Part of a small language model's weights.
Training: a variant of Muon for these matrices, 903M tokens.
MLP neurons of a small language model. Each row is named by its layer, matrix (gate and up: input weights; down: output weights) and neuron, and shows model dimensions 176-431. Each number is 128 + 32 x the weight over its row's rms, rounded and kept within 0 to 255. Numbers have three digits each. A neuron's up and down rows have the sign that makes its largest values positive.
After each neuron's rows, "fires before" lists the tokens most often just after its 100 highest values on Wikipedia text that the model never trained on.

L5.gate1626:156119136133090126097099111138177124045049110153082104101144106098104098173194151067171105067095098104090098162164166156137076187076145097132149132189188175124088133116127107141113097103190116093144132110123077120118136104158147116136118101126122136053088126143104084104067062117148146098171042130187149104105101095073137116196120104152117060057178142145103092142145151138140109112139072132074132082119112169158185112153071178083157117114114089080115123139119176168133114078111151119102109078093155144157140202205095110093092098151078147169116147166081131132092163044119139159131183135151070149150174097163133104174117124110096120104109170105141160137150143121181124121126088138126173163157130150147052126131115102164168112082105163164139162116137080145069119125099102
L5.up1626:102077157162087171078148165103110127128165106082116165174182117066138107111151141102139059095158184134094112130191139109087109075165117088147139109143186144102095152139125094128123120119173111127102130071099120103161061161114069110108185079113112106170149145084152116104114125133086112127106110078066131106192063103154192085205085204185182102110152113191144182127168191104189134169177130076091174205129144113112111043171092104158140127129130110106129114132056183131145136128093197111074142115122142091137146192168162136099132123169101130139142137094087169132190165098114094138111198144150094141176123187112085098100144111168156110118119091066099144127169111130089100163085132123111105138104121143155095167097151122138126108117102142173143194117102165119108113122094118
L5.down1626:140094149075112076085096087116143198123144125122196165160187115063125125069117093135093185082132153129175133201151131181124133096074106092175147124107126209108132140137123115090137133135146060156091092116113151104105147135207084083083128056127102155096160148097137188108150123102147116139090137087124105127125094109136067111120137195129155161136125096121147093095153143120138156112170174119141032163157170062088090128095119142199125185141141126198114045125097098176095137048118130151115157096155164050087083120111126166130153098085114140103140097132144126119116166143141104130171086120091132148106115167164078137130116157153154141144090105063089172141159117133121160110001113178126170077157121109120110100187096158161078182135116134120029145133144150152151137154108071
fires before: "\n", "s", ",", " the", "."

L5.gate517:111130118073116138151116195092140123093086127118178162143125096100059102113179116079092092129134100173186130076122108132140112140098204164130131114128142139117127101116106148147133059096097096169117073078094146128150150115137089071134100113128118118116053146116146138131107114146076106147116140138192163121057159130114142119140075154158163201154070137079167129131089099116170128134182089115152102143206135155146142172032117185097119121158129115135141114106109187122173147107126171111215131127139105166102094112101146094121162161121106057103092139173131100138041131084204133127185153116117119177054103141115096177090138155173129132139161185152137136086130045133079120093130212103079104130128050039157137131148158086082099122151082102131121137142152105061137088146152121
L5.up517:071082143164112139128164176125093099193095097104139127121125110109121128121148183151134118123133135128186168121140182147181144169143123067105088103226087132150139137149207165145093108145134119135120135138105084134168162127146113141128097141223114111157117081090047127114050156148128112131097147120144153074157141126151117121167151142097103146110121108137093162122138123125144117062147111119079165142164130051106145105085162072053161042109183172112130155091115131114109112126113163133156106106099164110107124111193181180213077133132118126144086081108107122144106104071120101158152111080106108105185139122180106128156091155134116093145077117083166157097135089145134111116109113134141162122161144105122147114140181128118143125127120130115140119078074119122149125122076168
L5.down517:119132062138138119111107189077177083188108156165103123138105105125117054057137125112194122101136092096186117110112132213072135105157130058119130100181109105104122165124180147094132122125142119155140196114069065192080169140113097140141154120185139117147149158106087144116105108161134133147064148147124107065089129121117128173143110141105066143086140103106084107124121149140121132100119134101088190120181087090106079117109174132134160126172117148072157114108118139114120117084143102152150152153104084136131076108141138130154167088161162138144125061120104171104132131136162120148118150111137126088199110124129124100177077130126114199100071150146147113081114094141076143126165103092105121167084128109135177150136166128128112092217196072083111191126145155160134094154070161
fires before: " ", "1", " the", " of", "2", " century"

L6.gate1666:144093177127133180080177157114113139114139145039108139088117126119171149172138094110124165113091071166117076072110110158145070086167083150128098118130198206144141095107134082129132145162132109097116141131154134147103138159145168168106105097058097134104120095130125118124200103156138149150143195076188071120118148192141052057130127152199140161097106144104090146077132095143097106112159129139111104160146107119115090149186153150126124136116137090179079122103113107106129095103146091104120085140156107123227101078150167112121181143069092123127176131134124139140130089098130150102156152123115068083074173123098149101107171082073110170062161074112194124147092167156114124166139161131092148149090104131137138167116164181125169105158126131117121143093130097126118173086158139
L6.up1666:131173148111159077072153109094133095081149146130100156119146169133147129134102109147125097183119108131132138173135112173089127131086158184129127124080185092147141122114127151150145138140099126132101098119117160135134092094137079145131179088077136095085093191141155164207108198111113118138146158165110070184148116159167159142160099076120140142162115127182195108173195127144136163142140109130096202051103157153128091175082127119139115095161134153152129168069113160123167074131123126098093148134140135136062088092114113151093149163049136096150121180169118133107081099056142128153119092114125160126092124128165149109104133090149131158165156161143075120130063152116155140091137122154112102075134200072109120078111134124135162156128123118099127121156121111130108099083111120
L6.down1666:146133090100155169153130117149140178080146078123138121109136134052102085156117119102121190125096181113123126142135116135152119119101138170150147076030097144128118151117134164106124119140089150198128179085142126125133101146173149106149188082087140086091148078134181105196122088142148119112152084081118177139096149128178140139150105125115129084086124143148118135093178150187106203099127167108105134172149179173123134173082135106108157081043094108130169157058120151092104147110106032136064059174142158115084157085158143117090151102118124106109120163119135135112117135096119125108105145123118135130150146120153157124112078114108168120143067145132129181130088130111172105104090115163096154091094132153119119116141098152155147177127147138099140141088185116181167094055042110
fires before: ".", "4", "0", "6", "2"

L6.gate1396:188132106128161151109109146071106122148100106131118118152157098089173129133103139176151097134133116120101127104110156097155109176098176181107118125205175169120117141179164156132181091121119101106131173139111105146181101172141150132137124131161146089176145139173131148068153107112117131103121131114120144141131099162124158136105143161110186178129150095104159131085100118134126139159136102125113067124156111073096128131153134097156127141139084131061146122116122141126140083154091176196151127115167145149173090129104123114145118147126130144054153147146091205138125145089145113091162128132106100212097141153144146130082113135112145060145087095094093188148123081183089160151175139176101116101158111060226075170103153102120155166172169123138157119196165097154157158116102153
L6.up1396:162113119112106153122129172056100138128190105147118108139142085073125102137089125106103154105105106128110110134091096092168063190084088096110095174069176083136138175151123126175143076157159109125141123133137171102134119137095139192116210177173087116088128119108060142154096178111138126180108176114111176099128044110181162148086121118143155114140168109130170136155153119121129120133109119085101129099144177105062186112181104095144102182091132095093131199180138108059111080143153141108096171159110194117139137128116112087151141182127112144149137117113098139161153146107139098104101130144129122129150166153107129162094094170151093096146148127136160146118122118128088062126134088096133150078125132097094152197083137129092179177157199135138179129155105139147200161126133148
L6.down1396:137122122118050132143111126141116107172157043153126127112085128043142084164065093193126145136157188130127120074120142202107122122086135101137104141090105106107105101174150126150149113101140077102127114130110176111141144094132092190124160142085105115112152118166182121093083090105111129115127115141100109141141075132149147187102140132149169155140145026087105128082169133142128081158109157101098091118116084117123105098137169188141133138193203144139127158144184097166149090130113134108132150050194160097123083133150146094109116073159166116133176157039102122107117169110145151101136102177091103104114098102165108225153126126116190104085064166139138141091124120102137119114149162121115111125110135154129150120171117197115135088111134112127106189111145114124161158181171119
fires before: " (", ")", "\n"

L4.gate1327:117097168121124099175082149082179098164085103126171155178149108152117147141101118135142192101146118135111162116171132178083128167105194078086101180146165142121134151144130121138133111058138159165121070141198127125165182100121133116169152093044128170073058185101100080121127145130123082135147134146194097075108142095091096144099115128097130130099108150126199147129142155142105086126109115127074140122182150083081141082096153170177096107172092162102121139138087129119126084094169151089122115116095188132216082119103150138124134111100152087140131129162187160128112143183126174139143168100109130123122136134117116131159145070167150106117123159131113116131150149154074118077097162159104116156107096133081135114129128146106147111181151147094112135160151108195113065129093118
L4.up1327:178164198115119131125140125072154103114103172164092203127154155172143071099119107124120148127115132116165131059092172164172122164132047111148119129111112134152101185085150123150162167123083126132099107141155087174101164147189148138112183094158083082148147125106077091125118109121142127118104132175076098111159118132140091130151131081079114115137121131094107132198159121131103142191153141121167128198147142093111136086148104032104121066184092112170130146154116159147135055139139128134117138146117118151139140186075054104165111172057143087123133078133134084168154117103111160203144126097110059158066105187079095200094112130111116146127080114154146114101093172107114084121042103164156090043161094096133130121108107121109124124068141165105125098151131171152164144181112153
L4.down1327:114137161129158158089069159146130128111082145204084181165098141126109089092107154132105134107106164081123139115121096135065130129134113105135075147159149151148113076113175156074179171117146117129116142129112120122124188090095154091134180113121111076113142142108104167072116119172167102106120164189108119138101084107130150119147134092101123143061137145121090150200110122154132119175140145153106132131172157120147146121153121107134137136037118138171060111140131114118122114114114176149108125155124160128138112201134114085098118090090147057127164119149121196133142145220101192122097159104126130188173124151128106112162095092137172137150146137105119125106140177119176112096127065189117159108138054169117098108080122170166101139162133145129110177122104120102110096126094104
fires before: " ", "4", "3", "2", "0"

L6.gate237:155092114132066193154106184077160148120137135100140095138152090192204083080170125119084121120166170144133130177160144102128129111101059109138080161118081152181096126186138140168043136178136133187176090127164147180118125173076120111129172067092124102088066111115124158149174172155103150131065131139092099164140137197127124188129150154078167142128120104119050085173157120214115139156126118092133103095128088142144161118113092147083133139145105108097092172153126105123131118151096137212133117115139119135161168102126160200085152149100168130187073090080107128097121121130091130111072154106144151109119101149064153136106124095098095136139142113068104118157151111156160074135140137170083082188119159158132098147105105168176131102138121108116138131087138105122068081202105119
L6.up237:124152116149105212109077150136119178128095096087143052140103110147174136091121112161130169109149144127167182104077149142154123140118135110121141164122106127142115140133142152128125123096103121074213102131152118176125148104091176113105199149158104107098112101097130195199127132120120150121112121113087109132103126109164119128117173133196223153140090118155110101140137074100129151146112140108058110086111137105124159107087077151098124108141143098116083138151180095131037120147124158133112149172125157141134114111145156168013108120158110045174130157112191054117121091152141140084142101102123157198144104133071114089075091128073115167132124140126092133115078074031172142100129172138112103099107115134158149190117161058191143104059168101102135124134104093084101105129140135
L6.down237:157170082134122150147145114152117081113142081122179090129130040104217149095170154114137102145133126137141144108143128094179160119125080104134096152102090086127105165137107130172114130151156183134170153115148114215139100147087134152041136161139050133103141139069111164135121121113130105112113136195120117140143127160113105143118143123161183124133138105182096160112126111109200087138157106117062072084149108143141117101135074143113163062156120136098094184098193108142128107132059159176132125133127110173099159095110156187126162127167145136140103089060167133138095133142139124089141134116123128134136135116098147118075088177081155152104066113092137110107096108114171147138158121129145103099180164160190089148125116128149099089092138156119127132134127142090056095126074097
fires before: "\n"

L6.gate221:112102119149117163203137142111139140120194070136151128142195125171141106134115120109140147105152047175125120179154057108141171147106093155088111087124092106174180139124110155131115197157129129140129134118193166164110136075147095132170118101107144127166093138066072068197136110148087121093109155165136115185107123116127129139105120110166131128019136132168093118135169130112157051090101112153158070147106108162134131168124120120122104118070120106088128115179140151144212092106091152185145079142116095094182230134144138140099102153173200142131091080096093092104085136108129167155131165131134147143129139100127090092143153119094089135131168134148153146164080169166127085104125144128076099124117106143118105180185133123121138094117163154100110099180121122099174100104114128
L6.up221:158136137137165168086118102113073120118169159207091154122155137058181140104156080159072096109093166160177166144096190111156140125090115129162181145140117155087152111136110156120111103136156101116188063115104109167155104122152123095173136165205192158112160118107129147139196081165093131156113132077165137149177118131113078132160162146143158133098066084118116169107146093104071103159161085134151144137129140098117129172146115164107169068100072108159102142187111091106137185168083134138143178160131148164092155105197134149142162170117130097176114155115140135193135121094074122106089130091115119199131129137050131160173065129124109141153101107127134111105135135130146042177077082124211131222164132118116127128132185167096135126121131086152126149175154138160109120093112079
L6.down221:160121074139184124108075126148167127217156127161118100094105154124192150130150122157096100113149121105125129136126098052071116110139107138153187136144147126098060117109104099190160090198119123161152180130094094107142133143051119148060109146056088082111139125182200134091175111154093088097140164120123098106114105126173134092143122141175119092179139099119127105128153138112120111106142181105105140145126101150147166122096102119157084123158088106115109152134125150140113140107155096146100158149084105154077233136160092133147140134106129172060180131134079143140137149082071092084140148139155137155122107165127148156115083102216155124171197145132100165049146131135072140090124178158113181131134083158163171136055144085148115150147112141145096167076122087122116135141089147
fires before: "\n", "-"

L4.gate905:146140159133101169085097161103202142135085136137071120100137146089149122126155151095116170109110134098131120180100136110155126088090150125094164148106136175135113156053137165110133096151140098112165136131174109089046085121132159120154109109102057135154147164111102102163071133055116117130131144141168133152130130195119072116136079131147117139169161116113156068132104136107114108111155110087117157088123117128097117180202120200136153188106138140097119110148140135090096077083109129126064090132147109146123099159108104131118122175178084165137156128109097051175138160118130113104167115095132129131101117159122120106156100099115178109124139123208120124128175145085109142157161161127129097144172125147151115103120100119088120098176120092143073137132146031036118143109145057
L4.up905:085124090100124198159109120100202105115101146099106141126151132140026169123064110131207105101121100117171127144137120140196130166077104102123091153110147108146136120156080091124046138166158133159126112123070129141114140166120137095084122146122113090136119108107088184120097104137070169146098116198065105122052163178114100110205157152156109156139136117077151124134166135119087158090150120198114199107171149078116135126136105108117118101109118151135171123103119100141116145149198193099151129091158128112129126132149145149129076099074131145086203163070153048102050077119137091134167092176099141119164149162147112094141114081081088077158122134134133143116110104088144120116126099123110137108151115155142116183131110136083152112102139100137109096159139106109110095138142112
L4.down905:130175117158101102104109123115146102132132058124080087129067095180105145116074115102165145102117145168088127163167149156141061067140120144113191121150054086111106137138132111122131125158166097107134148118106162186153131171105076171137053144095122155136086150149123143115142099174112102118122093153082146152129066146158136089082168050087079072131149126138169148076093110099120128184172099166141161175137226102134142161089093163161132138143094139102112102112125080157104122132230138151143197163099072098128137155088139137117127116089134132159100197135086069172156089135086142099146165165105139118115120154098156109097100120161126146097134062143130130176129160140131194139131119130069177098111157118090115169081129155163154141113139146081121164141051160156135181107163174
fires before: "\n", " In", " He", " She"

L5.gate1163:173080143158090128144135136171153118059168146088097109109113124090121090134112091149139175122118137143150173188114111093092143127137123131123125097153117137097111113134095175185115109148136114136071082142124169135170138192076113070141128130100137093124134115169113158162128128084101165125122170108097128185122076078118090145123169124183099150118138079125214100174135069140088101134149139081117132072152125141120101088158124138153103100047160132124069139136163159108133134111124132159095097189102104160182114150116143150062155197130135093131159116097099160118092114106104115132128149085177175093105173146075072131129097111126092126102103159116085131110055088168106147092029084138083067131149154139083172127141105126105147147089118073121133070119105109150095076145073133
L5.up1163:161144162145118152133100161158114125103094119117123060101172155100205126158169136151165174151140110159125177168101113115130134103106131148140109102157097098174140127123112163174109110165163154090096104131124092112126147181109101084124145172150144102086137108116083151125131141078149206143109127140141127153077084116130141112131165103130133123118125130131145085189165091123096106128161150099177125072156125187138113125123117114141143085096164165105103146117124190133117128113101107139132127205078120144148139091199148148099174124147123068156149098080139188144079096126162088127093179075202132128122133168085049150120095063113120105164168171131103109161149071176106137101074107151176084115158166108100187144156072152174109178089159075121109064150111134154093109085142117
L5.down1163:114114125134098142146116163216151089086218134111142122144069094106168149151166120164111162130124144159155175163106091088187171152120109127126145091120110142132161100150096163167069099120139112185122195085132109138137108090153122081137133154146117136134082131118136177125117110127097118083128091142159111159120126111136062110164182126149114108122112118146128114178151135133090135114162110090158084125163101163103167112076114097161098097097139165072103120169142117150151129090143195162160164130086110112145208200169169135153137110186108124193057142142180118096127104111136149113134147131128123153086136129069134134092125139146102093128129155107096140138084084136164091131110093194120080136136180134157130093148138104165083123106115100127126104121110115136119127132149160
fires before: "\n"

L4.gate1429:117154151138117139115142109146143141129072143119128076108088119125129154168159105180134141110126106184111154093096116131163080130107147162103157076129108100152100112165133110183053126145104129097173102147082030112143160138110139125161162192122155117156169105132136117154164112175140171155151119197119119121150184152156140112098147101109132113154137075164142094098128127148132095080174103178102142095126156080124151112112084162142132122142117140157102175129116170094106120130143096107151127077158093200143076130101138139126154108147108124164177150107146131123122137121172112112098145150161094157115103124134152117091163132086115104115181169138105094111119170167143111187171078128117104118178119148118113137143153107101092112118084118115140020173151119138075159164143150
L4.up1429:085106095112141106154132163091184163218154088125158112161140069088152105125070166103104122166125116187154165118156073092123134153068193129183110142120062078180106163146072160184176034202133126110158134166164157146078197146163171119118127140112081148143128122164148118151090175123173092142099139144185111100083114132125198194128118150178097128118109161160133108121109117099138144114122139097117186131100124134114154163192107152136174167093068158102137120101146128145118145097189093161110203159094060183139151152183116148101132190099118147157109171134138086118142083126095075117088102159195107134091111186112114119060130122151154122148168177132123116099140151103145121138175132199123169103168099129108116149119108108141123118100156119101153128195180094124071155147125165
L4.down1429:150160159116179144120126109112176134119188127159144133071127178159128149106149154132098141132157120120127146124228210100157109209119094078101160122136137120074113096141066183106138078159093168079192121132124148116142129104123115093099121089166159150128155164130087128128128127183150147077138181181139141149083137128096122128095133122156107162134143092159151141144112172159144152178070112094076080096127151173127155084125107142123142109161091042111148103186088088131120101144105155117116101119157101058144122166151158111166096114113123155149174151091128028173096168171119141106102106133085115135169125147118125184127153126085152103147115177126160091151087169159145147106171100112140162159190097117129123112130171143127129083144106081126184049131121143069108140137105190
fires before: "\n", " The", " His", " This"

L6.gate1341:110159140138173138106091174119060104116153132137107168167037102106092160122163142125120122134098107105139089169176145132095150149111122063106105084158141120094111196164131111085151127132129119090129062107140078134118143171122122080139138103129107126105155174213164109058135134158095137128090107150154106147185118171158156096109206121107170101142156115154159107110119109159096141142148151133115107123145169192091105031120108127140127175158130126135135178141096168154100145130142152141096079156109137126146177138128111132185095170129166135154077102101120195156161180106208109137145117108142108122117140124079200149175193129132130119111100096148139180140160093192138131154133135057088081155180132119160126173114107136120144152168112153145095112115164174113124082118100121
L6.up1341:078133078114103163188109207099113198135067130095104091144165113113115142129067092084086107152106081117123128113120164083113138145124090126150090153164122100141107137123091124145176137104176105122086157145127108094194110134098101138042143132105110133086109168150086160132142122156130216133153100092063108118151096101110115060106174159182136106129134163185141092147106098097146125171158134116111147102117095114120134111148116160176129180157132103175138051092093190098103101142115127089185099184105097114086164198149060045164079202128115109179170115104149079149127139104108230088158201095136148093151124087120101130114113208200098120113120113133162200095128114107138114109057156133128075101139165122085135142154121145121158102148139119155113176148060134140129109109061121
L6.down1341:140194125091134127052110192128084093162123082128105085143111163113131121061119093087129121154085166180113127118103155146121109141177117117147073154131186116146070162138150151094124129165180128142094102118130097176144123129131156151114152138144172138132160082120184076116076127102139145110121115146126115138138142093099121164124187155146135092114118160068135168157070113155115101116179149130085132132144098226110112111132121107193131115140088067144091078118118154100176122123121166132147151138136092111044130103153062161125094170138115139190107094064128164090133097131165153150168136191085160146124167119029189144069095206143137097097144094154106111084113088110125092143130156090103168135122100138127078192156117127135149103120063094149089156071109193108126134143166115
fires before: " (", "0", " ", " to", " by", "1"

L6.gate849:190128120075143161087110143139137169106164081152119101127072119126111082042125154165120117081176131117145073171119107142124064121108084151158111101121166157139098120134178140127146165159147091058095122097230135114056118129099142125150134104102149096102109126162091103182142133134144115162137201104155135122096152068135114102171094124099143094104145121179129099100158122150108129064112083165156165107188218088117140111169211147145091139142153181131184145123105094214123069241102073100117164063063113050129165127108130167121156076117092127126079155184097157123126135078139130124151112175115129105185130127140119098145157141109071186128133123101131110148082098139124142102138121130183160115190103117135081183146147142193119176089147135136141152185137147171124159057102165
L6.up849:129097183138105113098154158097186123119222096105120123130098125147141103192138152096072109125053156168157167136138117160103120132079112134120153106162148133122165145129135159109127109063080143139127101056170147079108169125125098102164135138131129111119106153139108108144063142128095061151104140115100156115098068171108183079093108164104159110094134109081093171081119154087119175092109096089148170147107132118128158100187098110149149092142163142122093188132136155120161175067123099166159169066131103125156146141127120124142179131100179027145142126124063144143046126094148099181164144050137141116157116088144110156145092047116133109100132172115092060092132146111134120119119105163108129153158182089102125096143185130123079154097133152105130120126102039160124101175123113
L6.down849:101134105139103106138116118079122145097146115131161116117092133126094112119190118099094172114080142129180127129128086125144164130042159068125107116112193122175141123084096099082198144145176126117141171091091166107119130162119171091127094164115134136097116094178127104069147131116139120144108143103179128132115125212118194092055123113147149079124147131104116123047131146168072118088172076114111121094059108139106134077142123136136109138111119117209144137123146102125107148097169108046126098094168091157128079135133093101113090200116137110095068135171064123115110197121106067101176085142200187111118123124162162109143124127115091110163132161167144171118089139116111095091100175141140105090117156116099104125148077120098070150121173075132147196021113131189109193090128125
fires before: "6", "5", "7", "8", "4", "9"

L5.gate944:126102121111138154147129137155159121079140164115169157163106132150207138163142158129142078104147107087134168156100123088107097109151117184097141119129126082151105102157127168141145190092063177176115154139113115176131147129139072155131122141087079134167109092114151128149189141163057208120146144092127073113159079166108118113138121107187151066117122161081133122191127129121113088110096161175147129125189138093113165096138104163168096161153170141078126110136167122140091100094132157132102202076058154128124137135105091171073133131118104171151092083135148124165122127111118141188131209145170112155164085158152109101141055128051124162097142096113191047062138103175146134094125110132127133089143164139191149153098129109086130127085121106106172110109091098100099175123140099
L5.up944:115099160132127165128112117110114142087123164121178120165109114070135147116123155152164090091097123135178136146055132145101105151124179170106153108141193088103110108100179139143179139131118107127096138093102157146158086151112121115148131162101127083145130125128136110173135140131084194087152179074097136096139123152122132120135077135161172174114129133169091148140123132134145143179087067202156133190155150100120124119138108159179200174143136140156160096092158144136145186116089115099115140105131166191062130103116082102099144099139100109103042124131170134172141199113108183091157163149100096093116076111098113135154110184057122111161142173112144104146129141153158073123103098140074144139143124113148117096140150147084045076114104107134083131121106068159120124129131127
L5.down944:190083079127154118115155178147182074151127125156147064148082127121103167122175156166079072093107153138148169155100131115112118130075145134135157174163159159181178105144117071166078104140135181199182158126108165157129118128160133141115130139154145141090133048116152121081125186072113099201146093113132119121141170074086072108160115128187122179144132158105204158138146172149172181114159165096099165131158143144103120164143153186232161187178119144114090113100141138097145094083153137160122181119114145131148160128170106133114119094136110155136132172154141155202144108125144124110096132119124178058113092121124171116095120083140104151152072118123084108124141137140110125098126129144163144091142138141176090194106135117127161087082089098175095128121099168121106117082155140
fires before: ".", ",", ";", "\n"

L4.gate875:211150157081082131113170174101140141122141147125142096142157171151101096148110133150151133086061167155136113095140144136192133149117154126174103162106129169042135150119079134082173188118135142076084100077172174095163119185097108097082089092116135188114099140132150112112104119141111096129142148108075083106135134150107160058126137162159131167145168159102112048122193123179151120117189166083138080114134172156102150103138138111105110107086150147149093122124101133151073126149125094110202113172153096123106148113117148161130087133161110170218132162148163158161188138162116175170156180151077078144085115126150128106069108081129137122133177085122107093145144147138144143095141150106120128138087117130118146124120123110160174091132186172076131202119153119185147097153110115
L4.up875:098089081088087133094131150129084132106147097184125152086119171156103125149136148139113158132092130087127109201150117160103116054139162161100119145096153137164115099090114124178116082150066133142121137140145086107124173142124157104182185169174120133164131133106104082078166100125134079064158097163106076192156145224100163157172174126121182151161123066167138132117157116151119186112028122103111102128178076135165145114091086209103114092121102121051166147163076111165148146120114148167169118129094088100061134155130112112135168126105109111160131141143134117061122141154108109168165083102086153111102139087178121125119131117163206115166108138085153156123059134127069121111136165087119143127075125116066123091136145135141150147087134117045140132078133146093149100096155107
L4.down875:129147140144163121103123184116097139179188077147151121088096128160123070101093123159135139146110110127094141193101154146072160074120175121131126139146156183119037119115135109145065132138129135147168118082138119094152075156059065182086122124115115182115102113084062076143140092138103167073097151144101129075143137161124130158082138121118120129083097130081122170137099096187149154088120161136141137090118080172124145105051155141131156130123138166163115111197174106112158182151146120122123143162126132134085113156140151050113099111111103129123130117143147095111136149153164161128122080133157075185117107128156044138101167130150132135126174179107060090137107077115066123155161141122168110132056146167084118141139146140212120151149145086133208099088082094085102140155053087
fires before: "0", "1", "3", "4", "2", "6"

L6.gate398:149047152136164167045138162142112121128139122174105152150115111168160123114159178116139178152139170107132145145097115153116087117147137166147155135062136121129146110096083139112118119127180099104060150119202124117068137151209107141133111142083105093090152131174077144140151111149154095102131172129151170134167102118110127083143109163171056110151162160146144108130144126072162134103091126153134118162141139140139103097166125112093122108090131096096097180114155143067142087138188163138076105068089122111140100103144156187162186136116143099134104097119076089075153191117066141128119055103114135091107121147070113138113105202141111152098186162070069154156157132131128130090128133117122125118125095157097142166128130126096060156093088153142086067099092133109160118137120157
L6.up398:145139058113048176144209176098156164069134078054121196126169091054142135127170212132136114131162145094114183115117114114102125110066125155078139094104106096140085162148129178078101080092101160090103176117108132107096124148139067079140145111133106082096154102096117172108109137127097119105109117181099182123154120131092182161147105094080130103139136116124150145156178142170103092102092112144114151100099116169132102134106161160137106178096123151120170171144196123120162130126147128082129144099111156165165172125074149114223173180129097127133090089174138112126140125103142127114122184163172154136079108131123159123142190099170164122103215163137135101135128132171184200064176126111128113132133137138123129117102139131145161121139091187076102134135191136111159173058089082
L6.down398:106134166170071119137170185072145110105105059144174143190185160090145103180116135119181046102151109070140135138123040169122129150096105108077075160066150145157143125137094107112063169166138122154081151063125175114143191118147126105146147155066154116116092078135081140091128122108140157047153136138094200150093141169103104146158105127152107157124136116094163107101216065153125083133113164178153147124138099131164072139091097120171120095134131140170103050158154081152143119108113162094140039123126158139188174174098139110169154137164121112099179107123112109184164113113116120157176101143100157090099154113161102132120154123166139150063160097147102052126112134150127157129112170135111136216166160143098120120114134154158140181102116141102091137153128090139150128083063071
fires before: "0", "3", "1", "2", "8"

L4.gate299:138189115149085128073128141117204126133178106113029093132090117108165065148172145126072169114103144132163063136173110144192052078141166139122150128039137129121093143103149113120134097106140094098137154137114137147138174074131073152140136100136090110157043101144115139121118078108140161110171068178172095125143138200169146095133175120091069195145158090136128149132105156200105100145075127098143150160161088105092173166057094122133127120129093105065063122112119157085139171158097131112131094161116099113152099124109118115150145134122129120139194106130124103098144099161159133118125114179123100140115141158136070119085159142108141073073117092125088147145000148181128122148072085102085101103146135087103139122106122132087106136114142094127115141079127090139102111110165088
L4.up299:158185136112090140159105093198133140145122123117065081079084156130162109148172131107185111146126158136196100084122150126102170106117105146106194103148140119120143114108167173114173117115131118111169122196107139169105188134082170092142153104146081180125117142132134141135129135098125092223073111101118155044098112132150127190166105165100071073156111107119136103143068100135158122145119129108164158160143148151137134150166121131145195100134123139073157094147144104130140139107154107138148172207150109153124123152134130100070081149169101171191144137079087113153133170140143101081139144178121105137152141094107065130109156075075114115123105146210163118081115109121150184112107116061122145122164097175130140147148158085132153178139123157110135112097172133111151139161093107
L4.down299:149062156088139146117109139193216061083201118151071122087076117101133146142123176138106196117147105158100117141119153116168136104126130125119135149175128109076131149121138131081122134195099124057084084126130088146121142143177058150077123138140119140125123126093125172137133121111121071178150120124198144127074178166101074121115125144172105068145128164069139159141139148061110149114110088143120123159134184127109108193107126122160100157115155144137147130153138069112145150128105119138140105206054084132176115156144169136081083148175138122123101192128201039100107172155117099138124131187096099095164124110123108141124189075108074132116154089118089085092158148099122200144128053178086119130123147140161216142155131138161144153132123081138142162093172138149130145093081090
fires before: "\n", " In", " On", " He", " The"

L6.gate1315:143109160116099154090090197167121139076181162087106089103180132132188141103138125132124157098089097190116165141155116125135065105140126084101105151151046110147079116149103146157121099122094085082112137118147137133112134107060091125131113138092153146093094125141136114196153120092117118094131160145151098144065127049114117080089130109096110146095069111163132137126150098159144112088150107098140103125171113150111136078147052131116133097139153127119079115159152100170133148097143168190183127169133096068150119177173148145101136159084127102202116102113110170087092092078131215103111189120159115156104067162106096168165158042105064112101146118081111099122071059106139105113096117130123078103114198121116131154166157135138103126119144093126130104097138131085101126148115150
L6.up1315:138135126196106172104174128184132157073116142093156082074157146165185118107114118119102209100151095191120211143176152101117087040138096125148122164161100108109135079131097174161087055157100155087098132119143176190122103153074127108109144168130140114105148120104126114126178160114125152125124114109145137148101123129114112044077159102143091088152097112170122118157173087161073078150152122131157092135134130162162148109123135131139135069156131175167075106154119144138069125107113125140116142166096091119144168149184125155139149138118107107209105105104157144095119112124119147092106164103136125158101105152086103171171109044114076102148080155090104154106079067154146118115084088126100047129161165161172127177139177131164124144115124091115110053157106084053103120113147150
L6.down1315:153130143106090146123149151190137096096213167084155140121142111105169122135159105147141164127090121140156177132133097106195136138108101108119147158161115130106138131172090159121120101133120114130122122113105122139145119145133110117130137150123151150121123118116168141145116131139113117084134114134155120112116105108126100083099153122156090123156147104121139141140139102150106118158135111075173139120131149134126152145123083127147112139150124195101056145172132137147142127104140147138158151166125154120133218210165196131151145129158119109181091148130205108127133099111112140118117129107117131133066117119103113154117158129126137112107106137109110143150106090121166129124137123153134110144098152146114107166144147137143074124150117140140117102055111110119093104141146145
fires before: "\n"